config = dict(
    d_mlp=768,
    warmup_steps=200,
    decay_fraction=1.0,
    seq_len=1024,
    steps=8179,
)
MLP neurons of a small language model. Each row is named by its layer, matrix (up: input weights) and neuron, and shows model dimensions 80-175. Each number is 50 + 15 x the weight over its row's rms, rounded and kept within 0 to 99.
After each neuron's rows, "fires after" lists the tokens most often just before its 100 highest values on Wikipedia text that the model never trained on.

L5.up707:63 54 89 39 50 40 30 23 42 40 32 51 78 28 39 32 60 53 41 38 69 71 76 53 49 64 56 61 48 40 46 40 50 48 56 34 73 30 76 43 62 53 32 57 70 46 69 58 61 35 62 45 46 36 72 37 68 53 59 28 44 47 54 48 28 40 29 60 93 45 34 67 53 38 56 51 79 31 28 77 30 39 22 57 26 37 49 60 35 33 39 64 38 64 22 60
fires after: "==", " ==", "\n"

L6.up732:37 66 35 44 40 68 61 46 40 54 76 43 32 36 14 38 57 49 65 44 36 67 54 45 43 41 55 87 65 55 35 63 27 81 50 59 62 80 59 61 44 59 53 44 61 42 46 47 32 52 53 59 53 66 40 37 82 48 44 44 55 84 30 69 33 42 36 54 91 44 48 51 62 51 41 51 74 75 39 64 37 58 71 53 54 54 54 28 64 42 44 42 60 45 54 62
fires after: "9", " A", "th", "7", " a", "8"

L2.up606:39 20 43 71 47 62 81 47 67 48 73 52 53 72 39 41 74 21 25 70 69 66 32 47 32 44 65 65 63 32 55 41 72 37 63 48 49 70 32 79 50 46 47 56 46 48 46 52 54 56 78 60 36 73 43 58 41 71 38 33 53 19 63 38 52 22 69 46 52 46 78 45 36 53 57 60 26 77 44 43 74 54 38 51 51 53 66 68 37 31 46 58 48 74 49 66
fires after: "1", "2", " mix"

L3.up396:42 48 81 52 45 31 58 59 72 25 61 60 55 45 46 47 52 14 44 53 32 35 44 51 44 66 53 60 49 63 68 41 72 46 60 64 49 17 76 45 43 52 56 66 41 47 39 45 41 64 39 27 61 30 71 46 76 66 64 55 35 37 85 63 67 43 46 31 65 47 53 51 29 65 48 52 30 45 13 43 83 43 31 51 49 52 71 56 28 51 42 60 46 48 71 39
fires after: "1", "9", "2", "–", "0"

L5.up648:32 46 71 51 43 46 54 61 47 52 72 67 51 39 43 40 45 32 23 54 59 68 41 44 66 50 60 22 71 47 38 53 45 80 76 52 52 62 48 15 14 26 48 39 41 38 53 51 41 01 47 54 44 61 45 64 78 34 25 58 38 54 16 66 57 44 72 43 63 60 61 53 62 60 46 25 53 67 28 48 52 45 30 43 75 54 52 33 68 25 59 66 45 48 53 36
fires after: "8", "7", " He", "5", "6", "9"

L5.up182:52 52 35 53 63 32 62 53 65 57 50 62 53 34 64 46 67 67 36 41 36 62 61 67 20 67 78 64 41 43 26 42 40 47 59 49 40 51 84 37 63 29 50 46 58 73 65 49 25 52 42 31 67 31 64 08 61 57 69 37 60 42 63 62 59 60 33 56 33 59 52 57 31 53 51 30 35 59 27 58 65 57 35 39 38 54 92 48 53 46 66 32 54 52 35 62
fires after: "|", "2", "9", " |", "Early", "-"

L2.up503:59 52 77 34 59 43 41 31 38 42 32 44 51 48 51 68 33 60 69 31 70 54 30 71 48 52 52 35 46 58 47 48 38 68 47 57 69 56 35 11 57 65 58 59 65 44 75 74 34 30 30 39 70 64 61 29 78 31 45 49 56 28 26 47 53 41 19 53 77 40 57 84 40 53 34 37 39 26 32 51 35 60 45 35 62 44 61 34 46 72 40 65 65 69 77 75
fires after: "\n"

L2.up162:63 42 63 66 45 48 54 44 50 52 36 16 40 59 34 73 48 33 42 43 35 37 25 30 52 55 45 69 40 51 58 35 65 54 31 40 39 35 44 86 47 60 53 44 58 65 55 51 72 34 30 39 48 50 43 51 32 75 68 16 53 25 90 65 51 39 61 70 68 65 67 39 24 56 40 30 46 64 41 75 65 61 26 59 12 60 41 69 73 28 58 58 60 88 37 42
fires after: "2", " Ministry", "1", " Al", "Prior"

L5.up132:44 55 65 51 25 54 58 73 36 46 61 69 45 71 49 18 48 58 26 47 48 57 55 39 22 47 56 48 40 30 77 58 56 48 53 52 30 53 48 40 55 82 52 50 56 50 41 47 83 59 60 29 45 34 43 15 46 58 81 68 66 55 40 46 71 45 85 57 68 56 62 79 35 43 46 39 68 49 28 67 27 47 79 89 18 42 28 29 29 39 52 56 20 37 49 66
fires after: "\n", " re", "=="

L10.up189:38 31 63 41 35 57 62 63 69 31 19 50 56 58 39 14 42 59 64 45 67 66 44 32 24 39 35 23 73 43 79 27 37 49 72 59 46 58 57 52 59 65 52 45 63 48 45 62 51 41 47 39 36 71 37 45 26 09 31 38 62 41 49 49 44 76 32 36 55 48 60 67 43 34 61 47 63 62 23 40 21 62 84 49 59 56 61 85 44 56 58 20 60 50 48 33
fires after: ".", "0", " ", "-", " |"

L8.up412:57 77 59 42 40 57 62 78 58 37 58 53 39 50 58 30 50 73 52 33 46 27 51 43 68 41 76 66 48 43 48 77 27 56 59 52 32 46 48 41 51 76 57 53 34 41 78 64 59 45 52 26 50 30 55 69 35 51 51 69 27 49 20 31 31 61 52 78 54 65 32 35 19 15 50 74 34 55 77 72 22 53 51 22 24 71 55 35 72 36 54 21 70 60 48 66
fires after: " ", "1", "2"

L8.up499:53 56 61 51 49 67 49 67 30 48 36 67 24 28 19 56 56 35 41 42 68 31 41 29 64 39 76 48 15 43 59 74 44 32 44 78 43 66 61 33 32 43 68 29 44 58 47 37 28 51 23 62 47 61 62 67 49 33 54 56 57 50 65 76 56 73 51 43 59 30 47 97 42 46 49 38 62 51 22 69 47 58 31 53 33 59 42 54 61 48 47 31 26 72 67 49
fires after: "0", "|", "1", "9", "–", " "

L5.up187:33 61 66 69 32 52 19 59 64 59 50 62 37 47 33 48 40 42 34 62 59 35 48 40 52 24 57 74 50 63 62 38 38 62 35 61 30 54 89 50 49 30 32 52 40 48 50 53 70 65 70 54 49 53 67 45 72 19 61 59 31 75 39 60 50 34 58 57 53 56 47 65 54 71 18 31 80 62 50 38 37 57 34 53 34 64 62 21 47 63 38 41 49 49 23 83
fires after: ",", " in", "8", "9"

L5.up336:36 39 61 46 77 54 68 45 66 43 49 25 54 48 61 70 37 60 39 61 33 31 55 59 42 33 51 56 30 54 25 34 56 67 71 61 69 59 52 38 53 58 25 55 42 41 58 45 53 48 60 34 68 37 48 29 84 23 60 42 45 73 52 48 54 47 38 46 81 47 43 59 43 47 39 44 50 52 36 70 51 48 47 75 46 50 56 39 35 79 28 50 32 49 43 55
fires after: "\n"

L3.up203:52 40 45 56 48 58 53 77 48 48 37 58 46 42 74 65 47 40 51 76 18 72 50 65 33 49 39 66 61 65 55 36 71 53 39 42 48 49 58 50 61 65 52 32 73 63 53 70 56 45 46 55 14 25 61 30 48 39 45 36 37 60 34 53 54 62 45 29 33 73 46 51 53 50 59 47 82 62 66 43 56 86 25 74 34 37 20 57 49 41 49 46 57 37 46 46
fires after: "1", "j", "8", "3", "5"

L10.up174:44 61 49 77 39 32 80 62 70 38 46 19 22 62 43 41 48 70 50 25 27 32 56 59 37 21 47 55 55 37 40 57 15 31 71 56 58 46 44 35 60 33 54 64 38 30 70 82 82 83 41 76 71 48 53 45 51 48 40 65 59 76 57 49 54 32 56 42 46 45 43 60 22 61 18 66 51 59 65 77 34 23 43 52 54 74 59 28 47 26 55 27 46 57 41 61
fires after: " ", " (", "^{", "2", ".", "3"

L3.up237:38 45 29 67 60 58 52 42 58 60 30 27 60 80 31 70 40 36 55 42 46 27 80 42 58 36 75 42 33 22 54 49 71 29 30 37 47 39 65 29 18 54 60 26 67 66 54 56 79 62 56 60 57 40 50 54 45 66 53 36 61 49 27 48 44 34 52 65 35 36 50 51 49 62 44 50 73 33 46 80 43 36 63 60 61 31 80 45 67 55 44 44 67 66 33 80
fires after: " ", " Released", "As"

L8.up561:46 44 50 53 50 51 47 69 26 46 81 37 55 71 70 46 49 38 63 32 41 71 40 38 51 18 48 50 87 73 54 47 33 60 63 20 67 79 49 35 44 84 38 29 54 52 27 30 47 59 42 83 34 55 39 45 58 53 26 27 44 42 60 51 50 59 48 39 43 54 49 42 54 51 57 50 55 59 66 64 52 67 40 68 47 46 67 63 28 63 70 21 43 38 77 66
fires after: ":", "8", "3", "6", "9", ","

L5.up46:40 49 49 57 26 43 64 43 50 16 31 24 23 69 84 25 52 55 42 33 52 34 43 57 50 50 36 60 49 58 24 35 47 48 67 41 58 33 66 46 55 17 48 54 32 37 63 28 49 42 55 74 64 66 39 45 56 51 49 55 36 26 61 28 29 50 57 39 66 39 57 57 59 36 44 57 38 33 61 65 52 31 29 55 31 82 73 27 66 53 75 57 49 59 47 55
fires after: " ", ",", "born", "As", " (", ")"

L10.up4:68 38 76 43 37 55 43 91 37 52 27 43 55 89 67 35 38 31 62 71 40 75 62 53 41 67 56 50 27 37 42 40 37 61 47 47 35 39 46 43 78 57 32 68 25 22 49 56 50 45 60 31 56 71 41 55 51 40 49 72 59 68 61 68 15 54 64 54 31 60 53 35 57 46 49 49 75 47 45 46 38 35 45 54 63 26 58 35 48 51 73 44 61 40 42 88
fires after: " ", "2", "1"

L10.up742:63 60 35 47 20 37 56 49 46 31 56 25 30 60 63 45 20 60 84 48 27 58 63 63 49 25 42 33 41 44 78 39 50 44 40 41 32 53 47 18 25 43 53 56 61 48 30 68 55 52 38 32 63 67 59 63 73 56 52 28 46 79 37 43 64 41 60 49 29 29 43 42 65 92 47 55 52 48 33 66 45 74 51 61 80 58 47 41 65 32 69 51 57 46 48 46
fires after: " ", "1", "9", "3"

L5.up48:44 33 49 42 60 80 31 43 72 59 40 39 50 74 23 45 57 36 58 40 76 50 66 54 30 29 48 63 13 33 68 57 74 63 63 38 48 32 36 65 65 46 54 60 56 43 53 70 40 68 48 55 58 42 59 17 50 55 49 75 57 67 54 49 56 50 61 47 53 53 20 57 57 38 60 71 38 37 58 52 50 61 48 37 17 31 29 54 50 69 33 31 34 52 73 91
fires after: " re", "s", " Re", " Pen", " Pres", " focus"

L2.up224:57 52 56 42 60 71 52 49 39 54 35 48 47 44 45 41 17 53 46 60 72 50 52 36 43 35 42 67 52 31 56 58 68 37 34 47 55 57 55 46 26 23 55 49 68 54 44 49 74 49 63 10 39 37 57 32 48 55 44 70 64 54 56 77 46 48 57 28 17 63 20 35 64 17 69 48 47 49 16 66 42 37 79 51 32 17 44 44 68 54 51 55 53 54 45 70
fires after: " re", " con", " Re"

L2.up20:60 44 78 79 32 31 39 43 46 87 60 61 50 67 41 34 34 64 61 48 49 52 49 45 17 52 69 53 47 11 54 63 27 36 45 49 28 50 35 29 50 51 36 56 43 29 50 38 61 34 73 41 36 50 28 60 61 73 63 53 54 43 64 55 73 41 49 83 43 63 49 69 56 54 56 63 73 31 40 61 54 50 51 53 48 36 69 56 38 76 39 41 82 30 50 65
fires after: "\n", "s"

L6.up236:28 41 82 58 53 54 46 68 56 71 38 53 79 51 61 56 40 57 75 30 46 53 44 54 65 88 49 52 27 77 56 61 40 58 64 56 37 51 36 44 70 50 46 14 52 55 42 48 62 70 58 46 30 62 68 17 67 31 40 39 25 48 27 44 37 76 52 69 47 53 40 57 93 65 56 48 14 53 70 76 52 53 65 36 38 57 58 43 35 31 37 49 44 58 47 58
fires after: "\n", " \"", " (", "-", "/"

L2.up514:54 32 60 66 47 44 69 66 32 64 28 32 82 83 38 66 41 38 28 59 30 58 25 66 65 28 56 70 55 28 64 43 51 65 56 45 70 14 41 51 34 58 28 38 75 35 37 45 60 49 44 47 27 39 41 47 40 76 50 40 50 49 32 39 38 46 44 49 29 77 49 40 62 61 70 37 34 65 53 61 53 39 85 66 56 21 66 60 27 54 56 52 60 66 36 71
fires after: " Released", " ", "W", "9", " born", " Nor"

L8.up53:54 51 86 46 60 77 51 60 60 48 37 49 33 66 42 36 54 40 55 49 57 43 56 41 69 26 44 48 43 59 41 40 66 59 18 42 44 38 54 64 54 34 30 55 35 43 64 61 58 57 42 55 57 55 66 47 51 61 54 66 41 52 64 58 28 60 42 51 32 47 43 52 55 69 29 76 62 44 46 56 42 37 72 27 62 35 23 28 45 36 55 54 31 71 38 52
fires after: " ", "\n"

L6.up94:63 34 13 37 33 65 54 70 73 61 50 58 52 48 38 32 71 56 42 68 53 53 33 59 54 17 63 50 70 74 41 32 54 26 50 26 32 46 17 58 40 66 74 48 63 51 55 52 38 70 36 47 22 75 29 65 77 56 78 39 36 63 39 40 54 51 31 62 46 29 30 56 29 44 42 34 38 54 60 46 55 47 30 52 54 46 42 61 46 36 22 44 65 56 45 51
fires after: " |", "\n", ")", " ", "|", "."

L2.up140:43 54 59 64 66 32 59 65 67 70 42 53 73 66 70 34 29 42 72 75 45 32 16 43 32 26 45 29 74 34 31 69 34 42 49 43 54 69 68 51 48 47 31 46 21 42 49 54 31 44 39 63 29 47 48 62 69 60 85 48 47 46 48 65 41 79 48 54 47 47 61 26 30 23 53 43 99 38 53 49 76 49 43 58 25 43 39 81 38 40 47 35 38 41 54 48
fires after: "\n", " to", "-", ",", ":", " code"

L5.up263:43 49 61 61 51 34 18 31 48 37 74 44 44 26 38 49 70 80 69 29 56 82 66 50 46 47 26 61 31 52 68 29 34 62 70 64 57 39 69 61 44 35 49 69 22 43 46 46 51 56 34 38 37 44 56 39 14 25 30 67 57 40 31 35 61 53 32 72 63 66 52 70 74 20 57 40 49 52 36 50 69 55 49 40 41 47 43 63 39 47 49 80 84 58 45 65
fires after: ".", "2", " a"

L3.up382:46 48 66 68 00 31 55 56 55 29 62 87 59 55 48 46 82 53 66 28 30 34 60 33 27 67 60 38 56 50 49 29 49 41 69 82 31 37 45 32 69 38 74 55 60 67 44 48 60 55 41 36 65 53 63 54 55 69 41 65 55 46 64 49 47 24 47 66 60 76 48 66 58 39 39 41 58 65 49 56 62 61 60 50 63 46 87 75 54 57 39 67 58 68 53 47
fires after: "2", "1", "0", "\n", " In", " ["

L5.up120:69 28 82 48 58 54 43 25 47 41 08 38 44 58 43 43 48 54 55 70 53 62 66 68 37 48 67 75 52 61 51 30 52 66 39 57 47 36 43 69 26 67 63 34 53 42 68 41 60 38 50 50 55 66 43 44 68 55 55 75 36 45 66 35 53 65 65 35 40 43 61 75 36 38 52 51 57 50 67 57 59 17 68 56 54 15 54 40 44 71 65 29 43 61 50 42
fires after: "\n"

L5.up611:54 38 58 69 37 39 65 42 56 78 53 60 50 18 30 75 34 79 55 27 72 56 52 46 66 62 48 70 73 58 65 22 78 43 44 37 40 46 59 40 58 24 95 41 67 69 34 18 41 41 48 63 46 57 33 62 60 30 65 46 52 49 55 62 63 57 44 82 57 33 39 77 56 53 46 30 56 63 42 32 16 58 22 24 53 36 50 46 70 55 71 33 49 62 38 30
fires after: "0", "1", "3", " /", "9", " ["

L3.up353:75 45 34 58 34 41 54 38 27 43 55 55 29 64 53 61 58 43 38 29 65 44 46 31 74 67 33 67 67 33 25 53 28 78 41 55 36 65 66 64 56 40 85 66 41 89 63 53 18 57 22 52 49 41 71 34 67 57 47 41 40 45 60 56 65 62 56 43 74 59 47 29 34 40 18 70 43 60 40 34 25 63 32 38 46 52 52 47 22 45 33 69 53 64 37 51
fires after: " Na", "|", " the", "2"

L5.up294:54 54 79 43 58 37 56 44 43 62 51 58 47 48 40 34 87 57 20 40 43 41 62 47 31 59 39 64 50 44 42 52 37 53 41 47 49 36 81 28 33 23 43 60 41 43 49 38 46 44 49 42 48 42 33 31 46 69 10 65 42 59 51 54 30 26 50 28 66 38 36 80 46 65 27 41 38 50 53 48 35 49 66 19 81 38 38 69 54 56 42 21 72 57 55 72
fires after: "==", " ===", "===", " =="

L6.up598:38 29 48 48 35 49 32 47 35 31 28 78 31 41 57 38 71 35 67 32 53 50 26 48 48 60 52 50 29 54 21 49 55 61 57 80 23 53 30 38 70 39 69 27 29 71 58 36 33 51 46 29 59 54 61 45 25 14 71 41 64 34 70 83 57 38 59 48 52 57 36 67 20 61 35 49 62 62 44 44 38 51 57 69 47 68 56 45 36 26 54 46 40 81 44 62
fires after: " the", "|", " of", " more", "The"

L3.up148:35 62 57 51 44 29 33 34 41 57 38 54 81 46 35 73 72 54 76 50 58 64 77 27 53 50 55 81 53 45 35 69 41 39 50 56 46 37 38 51 59 24 66 60 77 49 46 55 56 49 11 39 34 51 30 52 34 63 59 65 60 43 35 23 21 37 53 49 53 80 59 47 62 28 32 61 62 74 42 75 36 55 64 35 48 51 44 80 59 64 47 68 53 47 42 50
fires after: " |", "'", ".", "%", " St"

L8.up758:54 39 31 59 58 55 44 27 54 47 30 64 56 43 24 35 63 44 71 25 72 78 32 60 72 50 42 65 54 49 54 43 36 40 52 38 21 45 50 73 61 25 66 40 37 60 39 50 58 33 19 46 62 33 61 51 65 39 43 52 36 61 68 46 33 42 34 68 26 29 37 72 68 61 43 82 41 80 66 50 48 50 33 32 35 38 57 53 36 33 74 34 62 71 41 39
fires after: "2", " |", " ", "0", "9", "1"

L5.up575:39 41 47 59 33 74 58 86 37 42 23 35 69 35 55 19 42 34 71 19 71 54 27 70 77 50 48 56 45 31 34 46 31 39 50 37 24 45 58 64 40 50 39 49 68 35 49 50 65 32 54 42 62 42 67 67 31 67 54 30 50 45 59 52 63 66 49 51 61 46 51 77 61 44 53 65 45 79 15 26 67 66 54 45 25 49 38 57 44 58 70 51 56 75 58 57
fires after: "–", "2", "1", " "

L3.up472:55 63 59 53 47 47 51 91 56 53 14 27 52 50 62 54 29 49 35 33 37 34 45 48 56 36 44 57 50 30 36 74 39 57 30 25 57 61 53 59 44 40 44 36 87 69 49 34 66 33 32 62 32 32 50 57 38 25 39 54 70 40 67 46 65 46 53 29 77 61 45 63 53 31 65 39 27 37 28 44 31 35 42 63 45 75 63 36 58 68 74 22 68 61 21 76
fires after: "9", " on", " to", "–", " "

L2.up121:46 22 74 44 60 40 36 44 42 61 19 47 81 65 51 44 67 56 58 33 69 69 31 55 52 34 72 61 48 40 59 47 64 69 54 17 77 33 38 24 62 30 49 51 53 79 72 66 62 38 56 47 76 68 62 26 64 33 39 53 67 62 40 47 37 24 40 32 53 32 76 63 32 41 56 57 39 59 51 45 52 66 39 32 55 45 51 45 40 66 44 36 45 52 73 64
fires after: "\n"

L8.up31:57 51 59 14 51 49 38 54 52 64 57 13 73 44 69 73 47 29 22 40 36 52 69 47 56 68 66 50 39 49 54 57 54 65 36 38 59 32 58 49 25 26 24 90 54 56 62 42 54 71 61 48 40 58 39 44 67 54 28 37 55 48 50 42 36 42 61 84 54 48 51 62 55 43 50 53 85 32 48 80 57 41 27 62 39 38 71 48 44 41 41 55 73 49 49 66
fires after: " ", " |", "1", "9", "8"

L10.up143:41 51 47 41 37 42 74 62 57 37 41 61 19 62 63 45 72 26 54 27 50 67 49 41 77 29 48 63 53 71 52 43 78 37 67 41 38 38 34 48 45 53 63 60 39 58 61 41 46 56 29 61 42 61 52 35 59 49 47 52 18 49 71 48 24 55 25 30 49 38 33 41 39 28 29 37 29 51 54 78 62 27 55 61 39 33 65 54 44 42 59 55 45 94 46 47
fires after: " ", "\n", " |", "9", ":", "."

L5.up426:60 32 48 38 71 42 27 41 69 49 30 53 68 64 59 34 56 58 68 53 61 42 68 42 42 57 61 33 43 38 27 38 36 38 56 52 63 53 34 28 27 31 60 22 89 17 50 64 56 49 57 65 68 46 36 21 47 56 33 41 23 56 44 58 47 50 26 50 31 49 32 70 47 55 21 29 68 47 47 80 25 65 56 53 29 59 54 29 46 79 47 60 60 89 35 74
fires after: "\n", "==", " =="

L10.up324:66 29 54 71 51 61 18 51 51 49 64 62 37 29 23 40 24 44 43 04 57 51 51 48 60 64 66 50 26 58 68 57 61 26 45 35 42 64 60 38 42 55 83 37 65 49 48 36 55 57 59 44 40 33 57 69 47 40 56 59 49 51 22 62 58 23 52 46 68 42 35 46 39 65 88 68 92 55 25 46 37 18 44 42 72 51 42 61 62 58 47 51 80 55 52 59
fires after: "|", " |", " ", "0", "–", "1"

L3.up230:64 35 56 36 50 44 75 42 37 52 57 41 37 40 73 46 35 35 25 43 79 20 44 39 25 30 39 35 56 49 52 40 62 58 69 70 58 19 55 38 47 61 44 65 19 43 59 25 63 67 35 64 44 49 35 37 65 42 37 44 35 53 38 45 48 49 08 30 63 52 44 71 90 69 63 60 62 59 28 38 61 52 33 55 64 65 56 52 62 42 49 50 61 56 52 63
fires after: ",", ".", "As", " and", " Ma", "),"

L2.up243:54 09 46 59 31 33 34 32 43 43 86 60 58 52 37 85 36 39 42 36 61 49 65 17 48 43 45 43 39 48 42 67 26 37 68 48 33 33 33 44 57 52 77 25 31 39 51 44 38 66 40 47 63 68 74 69 32 73 32 42 40 52 39 49 61 51 34 41 24 66 73 76 71 96 80 61 53 40 39 35 33 61 82 40 72 43 39 34 45 58 81 37 61 62 51 42
fires after: " un", " pre", " re", " out", " Common", "-"

L8.up660:35 57 49 63 49 69 27 60 38 70 27 73 65 66 48 64 41 64 49 60 49 36 59 40 56 56 50 67 40 38 35 56 63 57 41 56 36 64 25 25 63 28 57 21 58 82 54 53 60 64 54 38 61 67 53 63 45 71 42 43 41 50 40 69 41 57 37 58 62 69 47 30 31 44 57 93 52 48 56 60 46 50 48 58 46 30 58 36 52 89 16 53 56 86 54 74
fires after: " |", " ", "–", "|", "5", "2"

L5.up192:42 32 47 89 67 48 68 44 17 65 55 47 45 45 49 37 54 37 44 64 57 70 40 60 31 27 62 60 47 41 86 63 52 20 56 50 25 30 64 54 68 52 66 45 73 54 41 24 73 35 45 42 43 27 37 43 43 65 53 57 63 47 57 45 70 48 36 63 42 59 42 62 50 71 59 44 27 48 45 46 62 92 44 50 41 24 58 45 28 49 79 64 67 70 56 78
fires after: "1", "2"

L5.up23:47 38 57 56 69 47 44 48 47 17 65 23 53 74 26 57 74 41 41 40 68 70 29 44 21 44 38 53 41 55 09 63 65 55 34 50 41 39 52 50 57 52 60 48 65 38 54 69 58 35 41 55 58 56 35 28 57 50 45 41 27 48 34 40 68 54 40 59 68 61 31 51 33 64 18 39 50 48 50 29 47 66 40 56 55 39 50 51 31 75 50 35 43 56 71 58
fires after: "1", "\n", "2"

L8.up330:59 41 49 52 25 50 53 28 65 55 49 20 41 42 57 35 43 48 64 28 62 49 38 30 31 53 45 70 80 41 56 46 55 58 77 53 27 66 59 50 71 59 38 79 65 64 47 50 32 33 67 50 31 36 45 36 37 57 50 61 53 66 55 41 57 52 29 29 87 29 35 34 78 85 38 36 77 56 35 56 54 67 43 32 54 56 55 68 41 64 52 48 61 52 61 39
fires after: " ", "/", "-", " be"

L2.up412:43 14 61 51 51 52 58 67 25 52 90 49 49 37 54 67 53 70 51 60 18 58 57 33 58 20 50 40 51 49 65 62 49 43 40 41 33 37 55 34 62 60 67 34 72 41 42 31 34 39 65 63 60 67 51 41 63 70 45 28 50 56 21 77 47 43 59 50 32 31 42 56 40 72 53 39 39 81 33 47 60 62 46 53 51 43 54 34 53 74 66 51 22 27 52 59
fires after: " Re", " re", " New", " S", " un"

L2.up238:57 60 52 50 63 51 72 33 45 51 64 53 65 36 60 24 53 59 49 77 53 48 54 47 40 54 41 59 55 49 58 31 61 51 30 67 63 31 64 48 71 66 47 64 65 20 49 30 50 64 71 03 46 37 68 37 58 84 32 52 43 49 41 54 84 44 53 80 44 45 55 60 48 42 74 29 50 35 51 53 65 55 72 58 43 41 41 46 45 58 52 38 54 35 72 52
fires after: " non", " re", " co", " St", " ", " J"

L3.up582:18 82 73 75 65 27 54 49 43 74 49 33 59 67 58 48 63 57 69 45 43 44 08 39 31 60 41 47 58 69 43 43 54 33 32 49 57 83 48 74 70 70 73 34 78 64 94 55 49 57 68 67 33 54 44 54 65 21 44 72 47 27 59 49 64 65 46 61 47 51 66 32 60 62 56 43 54 36 57 30 56 48 48 47 62 46 48 53 47 53 46 65 39 51 54 39
fires after: " (", "-", " \"", " B", " ", " la"

L10.up716:53 48 33 69 49 55 41 68 26 37 47 16 99 43 33 60 54 50 54 56 56 45 27 54 33 46 46 52 22 66 43 79 44 16 36 43 50 38 48 45 49 65 20 40 75 45 53 25 71 66 44 45 42 41 48 82 34 25 25 47 21 42 80 71 59 47 69 69 52 44 50 70 62 34 55 25 52 67 14 54 54 50 59 31 49 51 46 39 34 58 49 57 47 51 52 36
fires after: "9", "0", "8", " ", "1"

L3.up729:62 63 33 48 43 47 57 55 69 32 47 72 80 24 58 44 68 40 27 44 41 52 46 40 41 29 61 59 42 45 65 34 42 57 43 77 86 39 78 54 38 25 42 53 56 39 45 27 49 30 64 34 50 27 36 23 48 41 66 53 79 58 64 65 44 29 59 61 55 61 28 63 50 35 55 32 62 24 41 42 56 38 52 40 75 54 71 39 47 54 27 48 61 23 48 46
fires after: " ==", "==", "===", " ===", " anti"

L8.up259:33 44 75 60 69 38 52 36 21 59 84 38 79 61 11 29 47 66 86 68 25 35 37 38 56 34 99 57 62 33 36 40 34 46 54 62 51 50 31 57 41 65 39 39 58 45 33 55 46 46 38 34 40 39 36 49 64 33 38 46 40 74 38 73 40 57 27 64 73 45 47 54 51 84 48 43 60 43 58 53 51 34 57 44 47 44 09 30 59 64 59 64 43 54 43 50
fires after: " ", "1", " c"

L8.up176:47 44 31 60 72 47 52 72 62 54 34 48 62 66 56 21 40 36 58 47 48 50 50 26 63 33 97 18 25 35 41 63 68 41 50 74 46 55 21 37 63 71 40 61 63 19 79 58 10 79 52 42 41 29 47 38 59 45 49 58 47 41 35 32 63 61 58 69 69 62 39 67 55 58 50 38 53 43 50 56 22 39 47 40 19 44 18 13 44 36 49 53 58 55 48 48
fires after: "\n", "|", " "

L8.up264:66 22 56 36 63 40 36 62 53 42 48 84 60 47 69 58 74 36 49 26 55 34 32 54 50 56 64 53 51 52 58 35 69 23 55 69 49 38 33 75 55 28 88 37 53 73 56 42 46 56 53 56 38 48 40 42 43 55 77 33 48 51 51 69 46 55 61 29 38 97 27 47 37 16 19 51 47 49 35 63 40 39 48 28 33 74 73 46 74 41 58 39 38 50 46 74
fires after: ":", "|---|", "\n", "|---|---|", "---|---|---|---|"